Weights of a small transformer language model.
Training: a variant of Muon for these matrices, 13440 steps.
MLP neurons of a small language model. Each row is named by its layer, matrix (down: output weights) and neuron, and shows model dimensions 229-292. Each number is 200 + 40 x the weight over its row's rms, rounded and kept within 0 to 999.
A block is one neuron, or neurons of one layer that tend to fire together. Before each block is what it responds to, as a language model described it from the Wikipedia text at the highest values.

Description: Clause-opening pivot tokens
L10.down99,268,227,211,181,262,151,246,195,226,205,228,236,247,179,137,235,235,209,244,175,196,161,220,190,211,230,133,191,163,178,177,257,160,161,190,176,250,207,196,227,213,186,175,173,239,230,202,120,166,184,134,242,210,145,197,187,167,96,174,229,226,232,153,207
L10.down155,125,181,165,222,281,271,180,283,238,185,205,158,207,218,262,176,243,156,181,102,273,165,212,230,190,175,254,178,214,216,263,236,241,103,173,226,197,165,214,221,216,172,237,133,223,187,197,170,196,208,227,208,209,241,126,212,205,163,176,185,231,216,272,213
L10.down186,207,218,235,202,255,218,166,139,174,167,224,202,148,274,242,245,251,212,270,208,131,170,222,222,279,199,229,155,163,207,223,194,143,247,189,225,158,170,231,230,182,192,184,129,148,205,160,122,153,189,160,247,217,180,188,155,280,236,203,195,191,135,156,257
L10.down299,219,318,256,161,203,294,241,251,272,214,156,233,184,226,289,179,239,177,241,202,259,236,249,161,200,196,187,184,210,208,244,196,193,173,217,218,138,196,180,232,196,163,145,213,182,292,146,169,142,182,226,236,219,228,236,201,171,174,196,174,190,244,172,274
L10.down372,227,167,164,185,209,255,282,207,208,129,189,187,156,155,166,176,216,156,233,109,195,214,305,259,255,137,232,199,278,187,201,173,222,249,234,251,176,252,162,156,150,270,188,205,182,218,191,138,140,223,273,185,154,135,167,133,144,181,206,189,190,137,243,222
L10.down495,218,186,204,299,161,157,249,204,162,205,193,217,225,196,216,205,166,133,255,186,157,248,201,155,289,167,226,208,179,249,116,207,181,316,226,209,245,157,224,215,175,194,167,195,159,198,271,136,251,133,230,239,169,191,215,226,207,196,223,220,156,205,207,243
L10.down596,191,246,238,223,182,222,289,190,200,169,132,146,152,187,241,185,253,210,239,182,172,254,231,123,184,168,173,182,96,173,174,182,169,239,160,197,181,221,199,203,208,172,212,144,208,168,193,151,208,208,198,221,230,239,147,132,213,212,151,218,276,101,191,185
L10.down663,196,218,310,153,218,212,164,244,191,251,203,217,178,179,232,204,181,244,166,260,283,206,206,239,205,240,275,158,181,255,202,192,148,149,231,294,237,170,182,166,200,198,192,249,177,231,197,207,237,170,168,207,235,216,201,180,147,195,187,237,208,225,177,201
L10.down703,237,174,219,208,153,161,239,250,202,202,234,216,153,177,206,242,250,202,180,254,188,114,287,149,210,147,252,198,219,201,148,221,139,207,149,189,286,250,193,146,200,185,164,169,276,251,104,223,203,218,178,183,242,222,202,276,176,244,175,239,130,185,192,177
L10.down839,171,212,211,182,183,145,185,165,154,178,201,325,187,256,184,213,147,138,181,256,280,249,135,115,201,177,171,187,279,141,194,168,218,196,151,218,201,279,186,198,267,194,155,176,123,125,239,264,227,216,232,206,232,214,230,121,207,210,213,142,206,215,153,214
L10.down844,193,191,208,183,145,141,197,207,214,209,206,236,220,237,155,184,278,236,163,129,220,204,252,246,206,209,190,206,234,177,274,172,248,215,235,152,215,148,144,181,200,207,194,267,245,187,102,201,173,255,278,143,188,197,183,173,217,250,217,87,199,241,197,284
L10.down1318,160,190,203,186,199,171,228,221,252,268,215,262,134,183,207,175,225,228,226,166,248,194,187,135,178,234,271,158,218,223,192,68,186,173,179,176,212,259,187,181,201,213,200,221,216,176,218,245,216,179,235,225,224,190,221,202,238,172,193,120,164,240,209,231
L10.down1403,197,220,267,229,256,229,222,187,181,218,203,201,181,138,173,258,186,204,181,246,248,282,197,189,260,208,143,185,197,191,235,273,252,196,210,152,145,137,227,219,147,195,218,226,157,261,285,234,211,159,214,306,108,284,134,151,224,227,273,167,216,210,249,211
L10.down1517,222,197,236,203,163,233,214,226,189,227,195,208,215,209,195,161,212,184,218,202,227,100,205,173,229,183,223,196,195,231,187,208,287,159,186,254,183,183,253,202,179,208,243,222,170,201,225,197,168,198,182,253,157,194,189,157,161,171,204,215,223,196,176,192
L10.down1605,186,267,276,169,148,234,233,208,217,155,220,170,189,210,301,225,193,215,219,172,255,134,218,213,230,202,193,237,176,230,238,245,258,169,245,246,173,222,171,195,241,171,193,214,185,291,164,188,179,176,229,187,163,147,231,183,158,226,180,198,157,205,246,215
L10.down1667,168,241,182,201,155,169,263,196,209,209,206,245,155,212,174,164,141,229,203,213,224,159,231,216,215,201,152,178,216,141,172,172,156,279,256,206,322,234,233,221,199,223,140,235,254,203,135,146,214,185,218,167,234,149,175,139,186,161,144,174,210,182,242,162

Description: Repeated proper-name starts
L8.down9,191,209,202,151,283,193,290,197,132,206,201,171,207,247,198,197,268,143,157,242,174,193,216,144,268,246,217,186,235,218,196,193,235,224,216,200,132,117,247,219,118,268,219,169,144,177,215,212,204,223,150,111,277,164,182,229,124,223,200,135,208,251,177,183
L8.down392,224,209,175,190,192,183,179,197,279,97,146,258,220,239,195,219,140,165,179,124,242,158,193,202,196,148,205,263,209,142,188,181,173,175,158,157,143,213,208,168,231,243,209,156,175,173,227,246,183,227,202,177,142,213,251,186,190,192,149,138,203,218,176,273
L8.down1502,273,211,279,107,277,178,141,292,218,220,208,186,221,194,202,205,247,168,150,184,139,176,243,196,160,202,216,207,203,229,164,243,194,215,227,167,132,220,200,203,268,277,229,138,178,179,153,248,150,231,163,220,248,164,240,221,250,209,198,89,141,218,225,236
L8.down1721,228,206,236,220,181,205,186,253,232,156,179,185,187,219,162,186,225,171,282,248,242,182,176,235,209,241,206,247,224,204,240,207,251,236,188,221,263,238,197,184,252,208,272,238,225,219,113,237,147,159,221,215,226,188,237,182,134,179,250,133,209,131,258,97

Description: Vowel pieces in names
L10.down29,194,240,135,194,193,204,244,173,187,202,163,111,193,204,123,160,140,148,185,199,213,192,181,175,182,238,222,310,259,206,222,175,189,179,226,214,187,159,202,195,246,197,198,226,218,222,201,211,193,136,202,270,224,233,224,161,215,263,174,137,269,128,223,236
L10.down205,176,222,194,221,150,183,170,226,225,255,160,165,216,166,134,148,225,122,206,183,264,236,223,160,198,207,225,148,210,188,226,166,206,229,132,241,125,138,233,214,254,226,203,117,158,204,184,175,154,164,232,153,188,189,87,170,154,150,215,194,183,202,184,187
L10.down233,207,240,209,159,195,237,235,269,150,266,245,200,232,201,203,206,221,233,206,228,227,212,258,202,203,181,175,209,236,149,152,252,207,139,182,238,180,152,251,210,131,234,258,121,203,204,218,226,222,172,233,206,204,268,240,228,185,197,117,265,218,158,229,155
L10.down293,259,263,192,224,202,142,153,213,260,236,213,184,291,253,197,152,149,227,155,225,201,188,197,107,187,212,178,226,211,189,253,196,180,221,195,227,172,174,224,277,166,179,175,251,136,299,251,177,226,218,200,136,178,208,222,148,191,216,248,216,194,206,165,202
L10.down326,204,123,178,217,262,213,269,158,214,206,188,250,213,217,217,163,265,187,217,191,185,161,229,228,293,212,187,270,192,158,208,199,190,213,194,178,211,221,163,172,250,241,157,185,179,225,220,220,249,204,131,220,233,209,160,241,106,256,186,229,290,128,222,246
L10.down454,179,274,168,188,184,203,209,188,190,204,237,234,235,236,173,196,181,209,209,165,215,207,206,265,217,214,153,230,176,218,249,147,124,208,193,167,185,200,212,103,210,232,119,199,173,259,196,99,269,182,210,221,195,160,173,232,266,167,214,170,272,194,187,197
L10.down479,224,146,262,123,174,140,154,241,202,130,231,196,211,196,235,233,211,267,221,264,147,253,180,269,128,198,231,268,200,214,186,189,239,218,168,239,204,246,246,197,213,152,224,246,224,170,194,176,216,201,260,96,158,185,189,104,272,251,204,140,164,221,216,158
L10.down507,172,196,170,198,147,135,237,140,264,158,160,193,139,198,208,233,261,169,243,227,305,144,207,330,198,272,207,165,175,225,209,207,204,205,233,264,243,149,171,139,220,263,127,192,155,126,196,152,223,181,161,190,165,170,239,198,216,223,125,181,254,164,176,157
L10.down691,184,132,159,205,108,139,187,158,180,213,176,231,173,204,238,176,169,258,167,199,225,198,188,192,226,246,254,131,223,210,208,202,174,200,188,191,201,210,143,235,148,240,253,191,172,231,248,225,165,209,212,188,206,253,225,242,80,251,180,178,239,232,184,241
L10.down798,177,186,192,152,196,204,189,214,164,239,242,186,158,220,152,187,141,162,157,127,99,214,219,229,192,199,134,202,266,230,218,207,244,193,180,187,151,202,210,254,132,211,220,228,214,185,164,145,135,230,240,181,208,218,170,236,190,197,198,213,247,187,151,191
L10.down887,243,218,165,91,250,181,164,254,152,121,214,150,187,121,245,223,169,225,142,209,229,197,189,258,178,257,222,141,153,167,133,120,216,151,143,220,211,205,129,232,226,228,202,180,146,184,237,270,158,250,208,192,228,209,205,203,274,150,213,169,200,263,176,166
L10.down1390,255,182,151,250,151,125,234,203,238,297,183,172,156,281,201,187,206,174,211,198,278,209,182,247,190,182,226,290,187,223,221,240,202,264,205,244,157,230,222,221,207,191,257,209,213,253,150,178,188,215,190,226,112,179,205,193,231,200,222,249,262,227,258,180
L10.down1419,181,246,248,196,172,148,220,238,274,246,232,150,225,147,177,203,179,187,148,209,141,166,240,250,221,222,230,133,232,178,175,259,226,242,146,231,143,231,140,196,194,233,260,199,199,157,197,220,212,207,214,194,227,286,216,155,232,135,264,141,263,278,251,205
L10.down1570,167,125,191,215,242,180,219,238,216,143,180,228,206,209,180,141,211,232,272,191,237,225,238,239,234,206,153,189,134,212,155,168,210,144,196,199,185,190,216,207,216,237,179,263,145,205,225,169,215,190,101,234,311,120,264,233,199,176,197,234,175,205,177,162
L10.down1593,228,193,192,173,209,247,141,245,150,218,214,206,182,191,212,252,219,220,169,271,188,201,187,247,195,216,216,190,132,223,89,159,149,138,190,133,198,229,233,226,217,243,209,191,162,199,181,100,192,118,197,223,238,259,227,181,134,139,229,167,128,174,169,234
L10.down1768,207,189,155,255,221,159,166,194,196,234,130,174,149,260,200,216,224,259,171,244,239,250,184,251,189,262,212,247,228,249,212,221,116,96,207,145,186,197,215,171,229,252,214,235,162,210,175,155,243,228,113,237,244,248,208,114,210,144,168,227,204,137,177,225

Description: Word-initial letter fragments
L3.down1433,231,77,170,168,243,201,169,194,136,186,164,125,229,206,207,181,159,187,175,172,221,213,161,167,206,172,213,219,153,218,232,207,135,145,223,235,193,145,248,117,184,231,198,218,237,253,171,174,235,249,160,226,249,189,184,157,203,176,128,188,205,223,143,225

Description: Comma after fronted adverbials
L3.down1563,183,152,157,197,141,191,135,147,192,183,212,219,233,173,207,220,171,196,139,203,169,146,209,147,195,195,159,193,209,220,171,156,266,187,217,154,221,281,239,240,218,166,241,188,215,251,222,167,145,274,214,212,132,123,228,185,197,200,244,157,136,198,303,121

Description: Word-start fragment pieces
L8.down82,187,268,210,220,275,224,222,242,194,191,188,213,151,192,197,271,187,227,244,152,195,168,264,167,269,212,137,189,151,153,210,167,204,175,153,289,166,189,127,249,173,199,142,224,199,142,171,225,217,249,213,193,256,235,191,173,195,161,149,164,223,201,182,123
L8.down460,178,193,256,222,207,141,206,217,228,231,205,216,264,207,172,138,241,299,207,153,158,225,159,260,211,250,174,203,204,154,140,208,233,219,220,184,143,217,159,198,215,240,149,212,156,178,190,122,231,289,237,210,221,209,250,246,246,211,274,204,217,187,257,205
L8.down1078,163,211,112,263,225,217,248,157,174,213,267,289,127,253,223,225,227,218,198,163,245,76,192,238,206,303,214,271,220,169,171,204,183,205,213,215,191,211,182,207,110,188,178,220,191,210,163,252,162,234,231,230,200,242,174,217,234,203,180,219,198,206,264,183
L8.down1478,237,185,276,264,159,192,209,154,199,138,210,208,161,222,154,255,142,184,230,196,244,251,241,163,181,187,205,218,177,216,213,188,224,200,278,240,250,231,276,210,155,161,187,277,121,189,197,164,263,175,118,251,209,191,206,208,184,131,183,197,240,244,224,175

Description: Such-as and quantifier determiners
L3.down91,198,213,255,189,219,235,160,200,236,208,197,145,210,191,214,224,157,205,179,196,167,193,248,205,269,219,156,204,172,209,148,186,198,103,320,246,205,197,157,248,145,173,163,140,170,212,291,248,174,213,227,199,188,154,172,265,178,188,275,250,277,220,158,172

Description: Temporal phrase completions
L8.down83,197,177,230,163,128,246,155,277,162,163,153,278,244,155,165,267,261,225,184,226,162,129,212,250,274,218,220,161,237,181,228,218,261,218,229,200,171,186,176,250,176,285,237,161,270,231,132,229,241,223,203,244,248,221,125,141,186,214,146,238,242,221,152,191
L8.down743,157,198,234,137,185,211,151,202,165,307,251,156,269,242,206,216,218,260,198,215,156,169,223,128,258,216,251,160,186,128,159,236,228,255,166,212,258,211,163,236,166,207,172,252,172,191,202,187,143,179,148,189,228,216,244,190,201,163,214,281,157,230,155,163
L8.down1485,150,181,175,201,250,263,271,263,240,249,191,143,232,178,195,173,133,276,192,196,239,208,191,308,179,168,227,129,184,240,176,208,150,138,96,237,265,225,116,216,213,139,252,212,220,172,211,205,249,202,172,161,147,246,275,121,196,195,194,177,187,206,140,144
L8.down1760,182,224,182,234,195,210,147,255,163,193,138,304,167,186,169,217,227,250,159,107,218,218,190,152,190,173,176,142,113,191,177,136,85,192,213,201,209,280,106,195,298,243,240,223,240,215,214,198,194,239,165,195,187,254,216,150,204,231,253,209,205,245,185,176

Description: Example-introducing "such"; name initials
L10.down50,171,218,233,242,152,125,183,229,157,243,232,270,235,170,244,194,242,205,216,210,222,229,271,165,117,142,248,170,186,247,286,213,217,237,149,169,199,199,207,164,204,174,204,192,132,171,182,245,241,232,221,194,199,173,250,208,220,251,191,217,117,204,272,236
L10.down440,222,166,236,266,228,176,196,231,177,243,134,176,144,187,195,141,291,219,235,216,214,252,130,197,204,223,127,209,192,106,252,192,145,241,229,219,167,183,202,192,148,200,185,225,178,172,175,193,146,200,247,190,235,230,220,266,221,231,125,205,214,177,184,214
L10.down465,225,193,254,256,247,225,111,179,154,232,146,173,242,204,216,151,306,188,167,295,224,163,259,157,217,156,232,198,241,211,204,227,204,157,147,244,245,236,232,190,204,116,204,146,228,216,239,246,186,184,204,246,238,233,253,176,209,185,234,218,205,167,152,143
L10.down499,146,206,203,129,229,230,228,107,201,211,188,278,254,169,249,204,172,197,148,203,209,180,209,219,275,226,186,199,207,251,225,138,197,186,251,256,170,167,158,240,173,184,254,160,223,215,178,256,208,202,145,284,145,142,217,189,197,241,159,181,202,240,218,201
L10.down502,152,202,172,184,196,101,192,176,138,232,171,206,218,250,159,192,263,187,190,123,166,177,174,154,200,209,243,264,212,206,182,247,137,173,266,243,202,221,197,150,205,253,187,230,237,181,202,203,227,213,234,176,189,191,198,220,156,178,197,190,148,207,183,158
L10.down646,189,178,183,185,139,260,184,257,228,168,102,262,182,146,193,223,219,195,215,171,199,138,187,200,131,196,169,185,181,175,234,268,240,215,224,226,168,273,235,153,215,180,225,208,244,185,202,196,158,237,237,273,182,191,201,261,171,161,238,205,197,231,188,186
L10.down652,181,205,185,199,97,206,169,191,220,216,179,251,198,253,170,212,228,270,140,169,144,174,209,205,213,184,184,139,187,202,202,204,178,167,183,153,177,171,202,223,137,198,188,218,183,137,154,177,142,189,169,180,233,123,210,178,218,229,214,140,129,220,181,194
L10.down734,225,171,147,190,261,180,186,245,204,268,174,215,143,222,223,220,221,128,196,180,146,233,151,237,210,170,280,214,187,215,201,228,269,155,191,258,197,178,232,275,194,200,212,199,202,206,186,156,214,191,188,183,196,122,157,222,200,225,212,215,198,198,162,154
L10.down782,125,211,193,224,193,192,199,194,179,204,218,142,236,166,191,186,322,226,194,213,194,197,148,191,220,188,155,234,279,191,198,164,263,166,166,199,189,194,297,200,139,188,279,181,250,206,147,175,184,204,299,227,161,159,208,234,181,212,202,167,211,292,162,111
L10.down786,291,164,201,183,193,218,214,290,272,222,183,216,229,224,249,247,218,168,255,207,195,150,173,163,204,256,234,177,223,183,221,174,197,224,180,253,138,245,190,114,232,176,160,199,226,198,193,266,239,167,218,186,221,140,161,183,242,230,230,167,202,200,147,201
L10.down1049,202,169,208,207,261,173,267,193,185,175,167,190,161,176,226,176,197,181,235,208,231,206,266,248,221,226,242,121,186,147,235,175,135,150,232,189,139,210,172,181,220,252,169,185,228,281,255,160,228,252,230,221,217,212,132,221,169,217,168,238,161,166,244,258
L10.down1209,173,257,193,241,266,200,194,236,199,221,180,148,169,150,194,195,119,203,212,210,168,236,144,168,214,194,179,183,258,154,219,218,129,216,158,260,182,198,188,221,185,178,155,184,186,243,210,257,197,211,252,201,193,255,286,218,192,243,187,195,138,206,259,219
L10.down1451,219,210,189,167,206,253,165,251,213,231,166,208,180,124,209,196,181,179,209,262,210,219,217,169,221,178,163,233,237,217,136,143,230,212,216,166,126,173,198,172,174,92,207,185,225,163,169,239,249,178,187,190,133,250,285,178,199,159,252,223,180,144,202,245
L10.down1468,190,98,151,214,200,168,200,154,128,269,217,255,168,223,186,205,253,170,140,166,217,141,264,174,77,266,266,228,178,178,221,238,198,181,136,178,211,196,241,201,197,257,259,207,169,299,213,193,178,169,213,208,189,199,174,229,151,238,251,278,254,181,207,178
L10.down1657,286,92,116,176,149,210,221,202,173,163,204,201,213,223,271,191,226,190,183,233,134,201,226,164,236,213,248,247,206,213,168,196,194,212,137,289,181,161,130,188,174,244,231,175,102,260,228,163,202,247,270,166,256,184,102,172,177,71,229,182,237,219,131,187
L10.down1714,198,180,226,205,179,231,165,192,214,160,158,235,249,172,184,157,162,151,242,195,119,229,175,207,244,241,188,239,183,216,199,218,219,156,178,229,217,174,219,168,149,145,284,240,204,197,132,224,275,196,231,173,216,206,210,251,173,161,257,152,213,254,179,134

Description: Start of proper names
L10.down115,200,240,116,160,175,249,169,279,193,163,136,245,146,167,231,251,286,145,131,180,113,179,169,206,258,155,214,183,159,196,174,168,160,269,218,170,195,202,220,194,181,211,238,208,212,201,204,207,174,220,220,192,254,199,206,211,291,197,166,249,141,139,230,130
L10.down481,252,247,265,184,202,243,139,185,220,201,146,233,186,169,217,231,209,204,183,153,148,205,232,141,202,223,194,229,269,187,239,224,208,253,184,254,192,160,173,200,141,146,259,190,142,194,182,184,223,221,240,285,191,223,257,204,158,175,261,163,135,171,146,193
L10.down587,159,250,141,302,198,193,173,210,175,156,188,240,176,171,174,211,140,222,213,223,168,181,257,167,231,198,213,172,200,140,99,184,270,264,187,195,182,230,240,268,133,292,211,272,217,198,142,206,135,224,180,202,223,185,182,174,274,230,212,157,171,250,150,132
L10.down896,116,185,186,161,221,155,201,247,204,248,153,158,275,212,222,184,142,198,172,188,209,210,142,208,234,206,246,175,229,193,150,282,259,185,173,233,184,227,261,184,166,176,185,241,99,230,148,232,230,160,219,184,182,143,180,296,158,168,225,217,159,141,159,175
L10.down914,196,205,235,225,175,134,235,274,184,208,91,248,181,124,222,196,275,190,150,244,183,221,255,148,199,246,195,165,241,237,197,222,227,183,267,175,172,233,180,206,235,208,257,165,173,211,213,208,168,219,103,184,189,148,265,151,219,208,292,170,140,222,216,245
L10.down926,137,160,159,233,184,195,193,148,172,238,242,292,266,229,264,200,220,213,224,194,200,165,187,253,210,222,97,262,148,206,223,154,189,170,217,152,194,136,229,179,274,234,219,189,136,159,234,153,276,211,198,199,236,239,179,174,204,195,166,172,174,179,196,234
L10.down1020,145,269,232,120,189,234,129,167,191,310,211,195,222,177,261,198,157,145,216,236,226,230,253,161,230,173,241,222,221,262,204,185,210,146,177,148,142,83,216,162,215,210,185,208,246,124,175,123,208,214,205,192,152,177,170,176,238,165,228,222,178,215,151,200
L10.down1108,207,268,149,233,217,215,261,202,229,313,219,128,199,218,167,269,94,208,144,263,208,214,150,216,247,174,242,240,206,220,176,208,211,200,200,118,214,166,239,150,220,191,213,196,196,228,265,185,151,148,267,192,187,219,266,160,213,216,204,243,169,157,225,272
L10.down1124,253,238,133,166,115,250,179,136,218,219,183,194,243,246,163,130,188,164,175,217,217,214,176,186,202,238,145,243,206,123,179,218,212,267,226,197,221,165,222,162,148,218,237,148,243,136,134,163,135,200,215,176,183,171,171,214,157,197,175,210,189,245,204,207
L10.down1143,165,209,265,226,192,296,206,227,112,178,258,179,124,210,214,158,181,189,177,255,104,145,252,188,194,173,228,137,188,168,215,217,178,221,211,218,167,187,215,118,204,196,273,205,216,198,220,114,152,147,228,166,151,235,113,218,196,216,238,192,223,209,149,171
L10.down1252,185,200,235,247,222,233,201,191,113,160,178,183,215,192,217,203,143,228,181,173,209,181,199,248,291,134,182,161,211,210,222,196,216,245,234,206,217,251,194,156,252,211,207,207,145,228,148,158,175,240,187,234,209,175,251,197,207,248,142,120,215,200,120,197
L10.down1289,148,170,183,210,247,200,226,257,229,204,286,212,189,147,175,170,286,150,263,230,175,155,192,205,232,198,225,200,198,188,205,250,185,186,237,241,246,288,192,159,145,174,273,163,188,196,185,294,164,251,241,212,243,165,178,235,134,172,197,196,256,104,157,165
L10.down1670,185,240,209,159,201,303,137,226,237,253,321,211,228,257,139,154,245,219,230,181,226,279,229,228,142,284,169,189,228,214,214,171,186,170,187,248,160,211,162,298,204,166,267,164,192,162,207,191,151,213,138,228,180,247,153,199,226,265,151,177,199,254,179,209
L10.down1677,185,202,247,206,184,189,139,159,244,188,230,239,226,252,273,200,156,192,173,163,234,195,245,214,145,170,272,262,264,207,273,207,214,251,236,233,209,178,264,230,144,282,214,157,227,169,197,172,248,235,209,218,153,213,235,191,221,283,216,213,220,178,155,248
L10.down1692,243,183,178,255,144,311,128,200,189,212,218,284,185,252,210,165,159,259,199,217,155,178,250,179,181,197,163,208,225,171,197,158,224,175,192,189,170,196,177,184,256,165,204,181,187,189,202,164,223,166,195,151,206,150,238,189,216,180,232,235,201,186,145,216
L10.down1742,138,153,223,183,257,158,149,198,237,166,187,263,219,156,203,161,196,209,236,174,126,213,217,186,205,243,170,200,249,211,240,230,138,156,223,177,215,199,214,188,197,229,214,180,158,168,219,162,273,142,214,119,142,208,158,169,169,242,139,203,250,223,122,222

Description: Mid-word "a" in foreign names
L3.down1328,192,188,193,167,199,155,219,178,150,210,181,201,195,168,223,216,175,277,203,203,180,159,188,245,180,266,169,154,158,233,159,148,182,144,114,171,186,256,229,286,218,172,209,208,225,234,139,212,253,262,218,154,209,255,209,171,248,188,267,284,220,161,237,230

Description: Such/known before "as"
L8.down720,224,226,213,144,159,166,205,219,262,282,138,124,219,212,197,174,238,147,170,206,211,193,189,117,187,232,222,171,213,222,172,173,238,267,207,221,233,264,140,223,186,194,108,179,232,182,205,234,178,182,205,221,158,191,200,226,216,175,225,189,252,134,247,137
L8.down1044,219,187,192,130,124,190,152,197,215,237,189,218,198,167,247,198,240,233,244,238,175,280,273,204,185,182,165,128,162,239,151,186,297,275,173,177,151,167,170,145,181,159,235,115,161,240,249,175,225,255,228,202,243,247,174,146,144,104,178,171,247,201,188,304
L8.down1363,215,195,98,168,231,164,234,172,245,194,173,213,171,238,211,170,231,143,160,192,170,173,166,238,163,203,220,167,240,229,145,171,184,221,217,282,193,264,228,136,137,215,238,136,196,212,225,233,137,270,199,238,163,221,197,238,152,204,271,185,197,202,255,183
L8.down1693,172,235,201,164,224,266,232,163,314,151,226,166,177,141,245,154,155,227,227,251,163,156,184,165,219,166,274,254,239,200,233,224,199,171,215,211,208,258,218,216,145,152,178,169,190,165,205,270,292,211,305,185,181,158,165,239,200,212,207,252,213,207,229,189